From a checkpoint of a small transformer trained on Wikipedia.
Architecture: biases, tied embeddings.
Training: a variant of Muon for these matrices, 129M tokens, 8037 steps.
MLP neurons of a small language model. Each row is named by its layer, matrix (up: input weights; down: output weights) and neuron, and shows model dimensions 16-111. Each number is 500 + 40 x the weight over its row's rms, rounded and kept within 0 to 999. Numbers have three digits each.
Before each neuron's rows, "fires on" lists the tokens most often at its 100 highest values on Wikipedia text that the model never trained on.

fires on: " War", ".", " University", " School", "ook"
L4.up237:563474414536536472463479503506508505537458546479507510459513506540490476534467453585498415533553437490470442475487467472425554483584448500478502418565504441512512531496498463541453486519493505429499517475552463484529409486496514459521579442500522525473505497534475502459505544460461512527
L4.down237:508535523501536518499560492445486603488395501482514476585483451574507485528514469456466471594535486433496498492507547571443557512514494555528555463479570470450538471518470453458496543474480493501515530548518554456527487515433499497607461526491489563502519519443429439509483552413494529492

fires on: "ig", "ough", "oss", "ost"
L2.up607:534456483456498543550539492485500500498518489508472506492553533506422542495499563556531526466551431390491581551517506483449444505537529458506527438523565513456511575501491476568541460492439556497539597464514523541535522521549478505472483518473502484464477508428470507521482470456504535444
L2.down607:502427466556495546467488509477527556531603561514490526412425440510524510528453451449462433501530560514531483441475537534527423536497584406474479553490527497496526478443494483475522456404530468482411461530518487500414534500467554494507467559476483491490532505554468520545481486498513514502

fires on: "ic", "al", "en", "ers"
L7.up524:550492429538489563513508535468501460427507493489559533510483535523521539569511472563506514462500505529517474477508440467504478458543559472474516493466384501549520514522445483553472521433547523478595474532477599525537439521448512536457536482470544608543509477506494478449507500480476528552
L7.down524:483480483498575509562559497452449488502448536469492512530505467541482482472531561456528461533382516565529524487494452506449506537484465497539511658400517478452486439424467479525484531540476540456525495474449450489462509478523405525514583534541583456497554518550485538493545525495496520466

fires on: " am", " S", " Ex", "ia", " Am"
L7.up331:568485552550453526477454492553505524533570511497511484483446480544506483517528582540506544480522528489592556502479570483430538417489524446473484522527500498445487606508512513515485450504516451516468445514560536520457500494511563515501534440466413516532477467484511430537483542459482496531
L7.down331:554495508500539576535511508459554509520476473524483537554592496428477516484455426418515527503439424479543458409410525481510490516533435476429423526432499435521529465495496496502582484555528546521532478494547482483520484557463489465554440558458488499476486523505455490516531558560541473524

fires on: "it", "el", "att"
L2.up622:526498479593555475490539513539495504498511472500522499539549561501425499517465469443406452521432500537458517547552551549591501523504488457479517475495465492462465494565481500463474459517468483548549466492508504503539456505497464482405482530468478403491506473487486545506538505446463477575
L2.down622:463505426518520529558465446509459472505457499522498508479477537484481575521424563545510469493546446446493525517490421484463430521447478534514474469531528489586518606467512497523407516480451519495509503479442602519571488543452532525508468488482558544480453511475506531516561464575557451570

fires on: "ational", " ar", " National", " reg", " Reg", " Ar"
L4.up120:464569477472479540422489532481543598462509504515431506435400456451528491413468466536520482535571520492514571530527437498500489516528504535488578442569486497511526519531457532566441563496462477490553475503508533524491530532496449568460451520533468602489559524566445500500483538502536496524
L4.down120:516579532459449441523493496553519480549515498546505535467503478518571491416472504489604477553399484514522488544508521518529533482531547491459539544511462445481461480453454532484491437508546557499515417508582465564515494493471426563456442556534468515428498533512455513506492530516536496582

fires on: "en", "al", "aly"
L4.up592:485528493515509519443460542524428453502504499530559529477560567523495528526500453488518464529462532505533484453484433566555509543515525480497490491474406505467451487549481527490499462482570501476504469502502520508484485575531464538518467565534474576574452501551487502544622419435497506569
L4.down592:525508531519546521515481532485551498560483533563578451479542511451487505501519561505494567543463462541531519473515458443486525577547458548546479534482453509551553504468508561488456456546553473511527467514518484532543522515356438558561495432523560580459538529402564539438494469475531530505

fires on: "el", "ge", " El"
L3.up836:516487523510507497510514469436486435518508482466542481426516478491492525516532483524509444466552494448463436521494530561475534487463470484547552577586558437395527511437468481509475520460530466514589501524555529543553514516476456582484409453488498550509470511510494489511529482508427521520
L3.down836:447491491515493468543524527448524580530481450487482429492410549505511502482525422454538517536485506510488477479523537574542446462447579506504517538481442488557542469522533555450486468510460491512522513487510448520535574548484587475497471545417556492501506450533452436545578441476584503488

fires on: "ous", "ick", "ob", " William", "aul"
L2.up751:530511456498460514539552543521473481466514559474512536499450554524551514461458498508475510491488498437558511542539464540581489518590550436525529473468488457408466441572537484480529482589549522534520479489508542505524470468446433513544410465466496501504455489565484502522535540440522431465
L2.down751:453531412503582487426534535485481590463580563445551490487489500509545567502535540447538415528393499510461504424514537507435494518495496495482541541474492507490460530508520472534487522442471500472522480475478567502562518477489521459547501541460503482479513537491517568502503456507497476457

fires on: "ick", " en", "ight", "ark", " =", " g"
L3.up483:511441409481471524456510446446539557533513428516479500529423540539488435491541541487553531505466510472542515561516488540542510515542525518493528476486481539478508486527426532443488508505443442502555478523500539488556491473522498522529544476485495495498547511489563438518498501432545549458
L3.down483:456495464456409481540479523456500554524470570516469521565507446549472509405494494479535453516470482555502517618520526511546440497459548528569514484483495522476491512552493486446529483509475464572539473479459459544435445491506533540473548442505542399464525448560493478514536492568464506542

fires on: " j", "l", " se", " Ste"
L3.up874:438482603513490519578510476443501497445558475463500453599549519470458457461464557515473446489511480502527524468569520517524496502447515491540541427499605458456514504540536530444467469518534492532488463524447484559486501443422549519467425493514515424515506449506407480462480499450527504534
L3.down874:489470542543499543517504503552440603415494452467469496495463471400465495503418479547490512496473479480451524493488543481487520467496530533495511497519458468598435493520521452475539442496509499460528580505506407517445590519540551539444505504495496511503472497529473548510417506513509520450

fires on: "el", " Al", "ol", " al"
L4.up128:471485516506525544480493514448462481495473455455512481513515487508511557500513478483531451474537510489519513515617514558564501397457454478486467526528511524464465455473528479479477535514448559484590446462494538536435465552454579544489502533497500532501455504495489542583506464520438525491
L4.down128:471504552462500479522450447441397546555530436505469445447407557481432563501524506456452470524471451500477487493518500553462524483484556583522463462516536623501493496490488532457505498508507523493495448512466525463452495579518593510505490501511531519490486524489496476534444466495522544460

fires on: " ne", " Le", " h", " so", " le"
L4.up388:500509538457466522519559486496492499542447507529454517530564466407476547527425562401520466476467508482515551456522554458521457448522534490496537586538546505557460502491432508490448605455585480490516501473496477529473577453465473519492423469534559457564506482534488467456480516481508563499
L4.down388:482559468516563518471468492430443470453489445476485522536563533419481446514495448559447516513479507511364495518531466556480570459542551544486551584499490464472485510563471560494416452535473527537545472516514469545474537464488498394448498497510437440484557512564543506463497482459526451544

fires on: "k", " k", "'", "]", "ay"
L3.up448:509530461445472501452568487445513460556512534484499535518508565425521507544501496411581519580550543525503552492518501485511458540487529515550539467500535483487482468524495526470556490573466472459471463523501453438500519515499550483478512567426467485490441518487544501460487487436499506485
L3.down448:459531487548469584539495487544528508483470460538485534553420476455483408483484517545461427459499515496501434513534527477512487527459466482517500542466488519490582499434540554516462499463461508547548484506447463521519454538520484450622515405495529461499524538554468573484520477533499487444

fires on: "ities", "en", "ence", "ship"
L3.up247:475593574470577521462543518535512517553601492495502492526498427525526499517494470491514455518536468523525498484489473437508528485498530422526412506487461466421531492530497533415513509477479431538488477520484580524449438469493563462500554508512510433480495513489496491461545440491551497605
L3.down247:553427587541467503501520490434451465475460542487484522473470559473438514508512555449490490518497455489516456526527435511481430568447421555484561540481470550597499492541497496516472540560630544460478464525454423553496543541503472521494577494477509522504481476552577490492493484549420518450

fires on: "it", " Party", " act", "az", " part", " polit"
L4.up880:519536406489522438484530468492463438457545360468492591499506565506471510475501458461478501498505556508498515535490587463526468462546483500480506464531523510476459590528441455503482444513472530506481527518548453517491592517522432404549458456473498475470565488505494552500597409447549521548
L4.down880:544490487470437456592512493386496442534479581572483412469465443466519495455500530514497450523493498454512529512464534538482476538469486510484440593484502520588542480530501505513448529422464489561523514510521514486511454491441542549589429504488502509445504498502420509496476461581436538542

fires on: "pe", "ion", " family", "ition", "ge", "one"
L3.up867:491466468535497479497580535502469531528455461416546539515511491451489525437524563505514448521470535500472447575557535522547558533495479549528532476479568493432500535515449440442488549540508498488538518451483463516511494511496434542452413454514568511567419515498501459459538429469391592517
L3.down867:460486540477527526500498455469497508481502531525458506476508548467523443512538564568474468427508537481531483450583498551496472475577440567460542516491540588469597524518505444393553458511506508547532489484523410522528544531475549496510469531521464529490440516485431485440487531518470439531

fires on: " reg", " ind", " Reg", " count", " Ind", " organ"
L4.up799:518519479481511509477466536501564572539400508534529468449544501455491525434510485506473444499533516497497548496454542436449557483442474507496636470607519463370549509521512518544525460512512504598512463558479488434473514515539466552529564465567514535473520514559473455521501480497502508578
L4.down799:461508478471536527543500496440496409460432540495554562419487524489466489580495460449524543551430511515517516531468539526539530408542499512437531576450471497570557437498461518568486479527533503512476467430463490534499519592540465503535505585545410527443554487561489465543477524504520461534

fires on: " (", ",", " ar", "ear", "angu", " Or"
L7.up838:460453462498528471414536567556478503540496535430509519552488555484497510460457468528557555542538439456523466463560435468481525557474547492495510504506561538481510455489546537477434477572419459448463456504588425472502533492523469454517514437477490381459576509582492556545554453553442544462
L7.down838:461412559502544501549517499526478523466479535474552568510514473475509496502493511518546530481506567476504516605524571578490524533515540500425486489423502454513551492502474531505523449535472548443518441460516603512531552482622464442505502510527475480448417457495505487529511521497510447504

fires on: " j", "J"
L2.up785:519516521540504506522547427445499571494573461505529442497597595407436496442483595510452482546536492544501512462559471427468523513489516469480501521546521414485516532517494484462455527483557479473513502573499444492506553487452548545509471540506496420488509513504463471448447489498580493509
L2.down785:498518555490448514561486509564440519421549463476531588450487482407477466468459399500497507501455535484489476464494544490437501509530484505488454476458475497500481512502542475464481500529471562475455527531470419476531544500523551475428510485427468480469519503465494512522468452496466467513

fires on: "P", "ip", "ob", "B", " He", " he"
L7.up602:527620499469481495470536511562465499498511532521476490457481463502542494536570444466545546515461542517389441462493531555589489540536450516528575438502517502487486519573551564488516545487550563499470456547535558526548537543448471502506524428496434541514502504506450484515432569506497424482
L7.down602:546510547438506523446497462492516481460445547540534526538467549500562529556501544459473513465518478478470531498468410471521360563418417488472363466473538534530461559480462473500543530498497419577444515431511473426486494537516522445476458551524550606447542520484498533464479464574471484518

fires on: " km", "ing", " mi", "ail", "ose"
L2.up780:542534579530485535501520451511496490530542493526526406549478487540467517458433582473434509521456492489579521518540494483490510486532465521584408450578477512526519519484547527517481538495462464553521533451527471574508439422493465508496498500388492373428530530473535555522518497495477502492
L2.down780:522454490539497517420463531451564403501519514554605507510593487462479520567433523495564485485439485505489539509529471536525494545472483580551505464523487482490495482471486431502519518421461488495511539482509461482456501471490451535488397477583587518506548528526494463479492561572477510554

fires on: "al", " family", "und", "ath", " des"
L2.up473:541473570510529514523516490506465485471495458530528484446499538537513559492419481546533482585473503460536499484518427552540518483554457556459517463484537502485463524560474568550469486462515506442514579442466526395447524539509459485481547485534466539533496547500501488541553494508437526474
L2.down473:472442484463486482452531512417413457530526467507605533441464453485502521505525574446520541545455457518555489488483477449458499521503568499547442510533527482527492560477503458533499541526480479561443393501608567515521488487524465551542447531471528491516488497504492513480502472456552541482

fires on: " con", " Con", " of", " dif", "amil", " ind"
L4.up637:475519456560519487540464495428451471414517535550515397484527487552574467519443535484473524489457414475437433475499530482483519453508483451504505464524510505432480436493535613494496494505461526522562473451522526531561494459483463492448482572554515516544514408546505540456488545451522522503
L4.down637:532499471493543449483558452412523517490491544421491444496460515519448402552506468461498500558482500499560464505572494570538523505492535482519532482542521445542492498556472579486550462436479498536506529515505491490488547485480526413412514541532483489467496504483432547507442469472474441488

fires on: " le", " Le", " to", " so", " from"
L2.up492:517475580552493615491522518527462531536495553525501550530522494494403569528457574454500547410503517458484575452553516503506527510551557480522498569509476506606500487523510515481479519448499512555449533451499489471497539486525507452499474476483467454551504527575517443543485524488473522499
L2.down492:559509474443456515453539542540492548512537526512478546442595516507488473561464449509526468440466469454490454494454487603491529485563520492471488590487571512524511563494469514550477490476500562519531519500464432513483477484480489439451450506518503507484475527473491494477467498543451413506

fires on: "ous", "ai", " William", "ake", "au", " John"
L2.up800:588514465502528499466491498523423563573549504502441504505500536493453544455460400491505505455531555508550489488503423518513545451585549456508551499451497545477482462540514515440488541574451500513552521558499600498488473550449512510481570459435507525503492499547516484537515477499514438541
L2.down800:517420454549545522456504519444516517499467560477524437488472537575554458492548524482542454527480495476495502495487486540511563499540548509461532494505527426539470479459498496461530563469511493521485549494500477500574464537480505408492423518497499453485499481517584501511502525566455503489

fires on: "ized", "ished", "ered", "ived", "ised", "ided"
L2.up515:466455467522458555542516536493407535462536443473519524548480478473569541528440556515519512473531445467524510450530523449456514507492501557645522492554511500516556500483481476478529508519435519455469471506408537526542489474509453478445466535487515541540512545507513440455572556494490440456
L2.down515:484483445468527527529461521544485529474520456477471473541542511589501530517525458483497504548468462468511501510426491490471492521514599504500486438507445507503471480550570485473450498510535493530491486526479478512504542543536503479579537587437552495516504488516456538544538611525591476505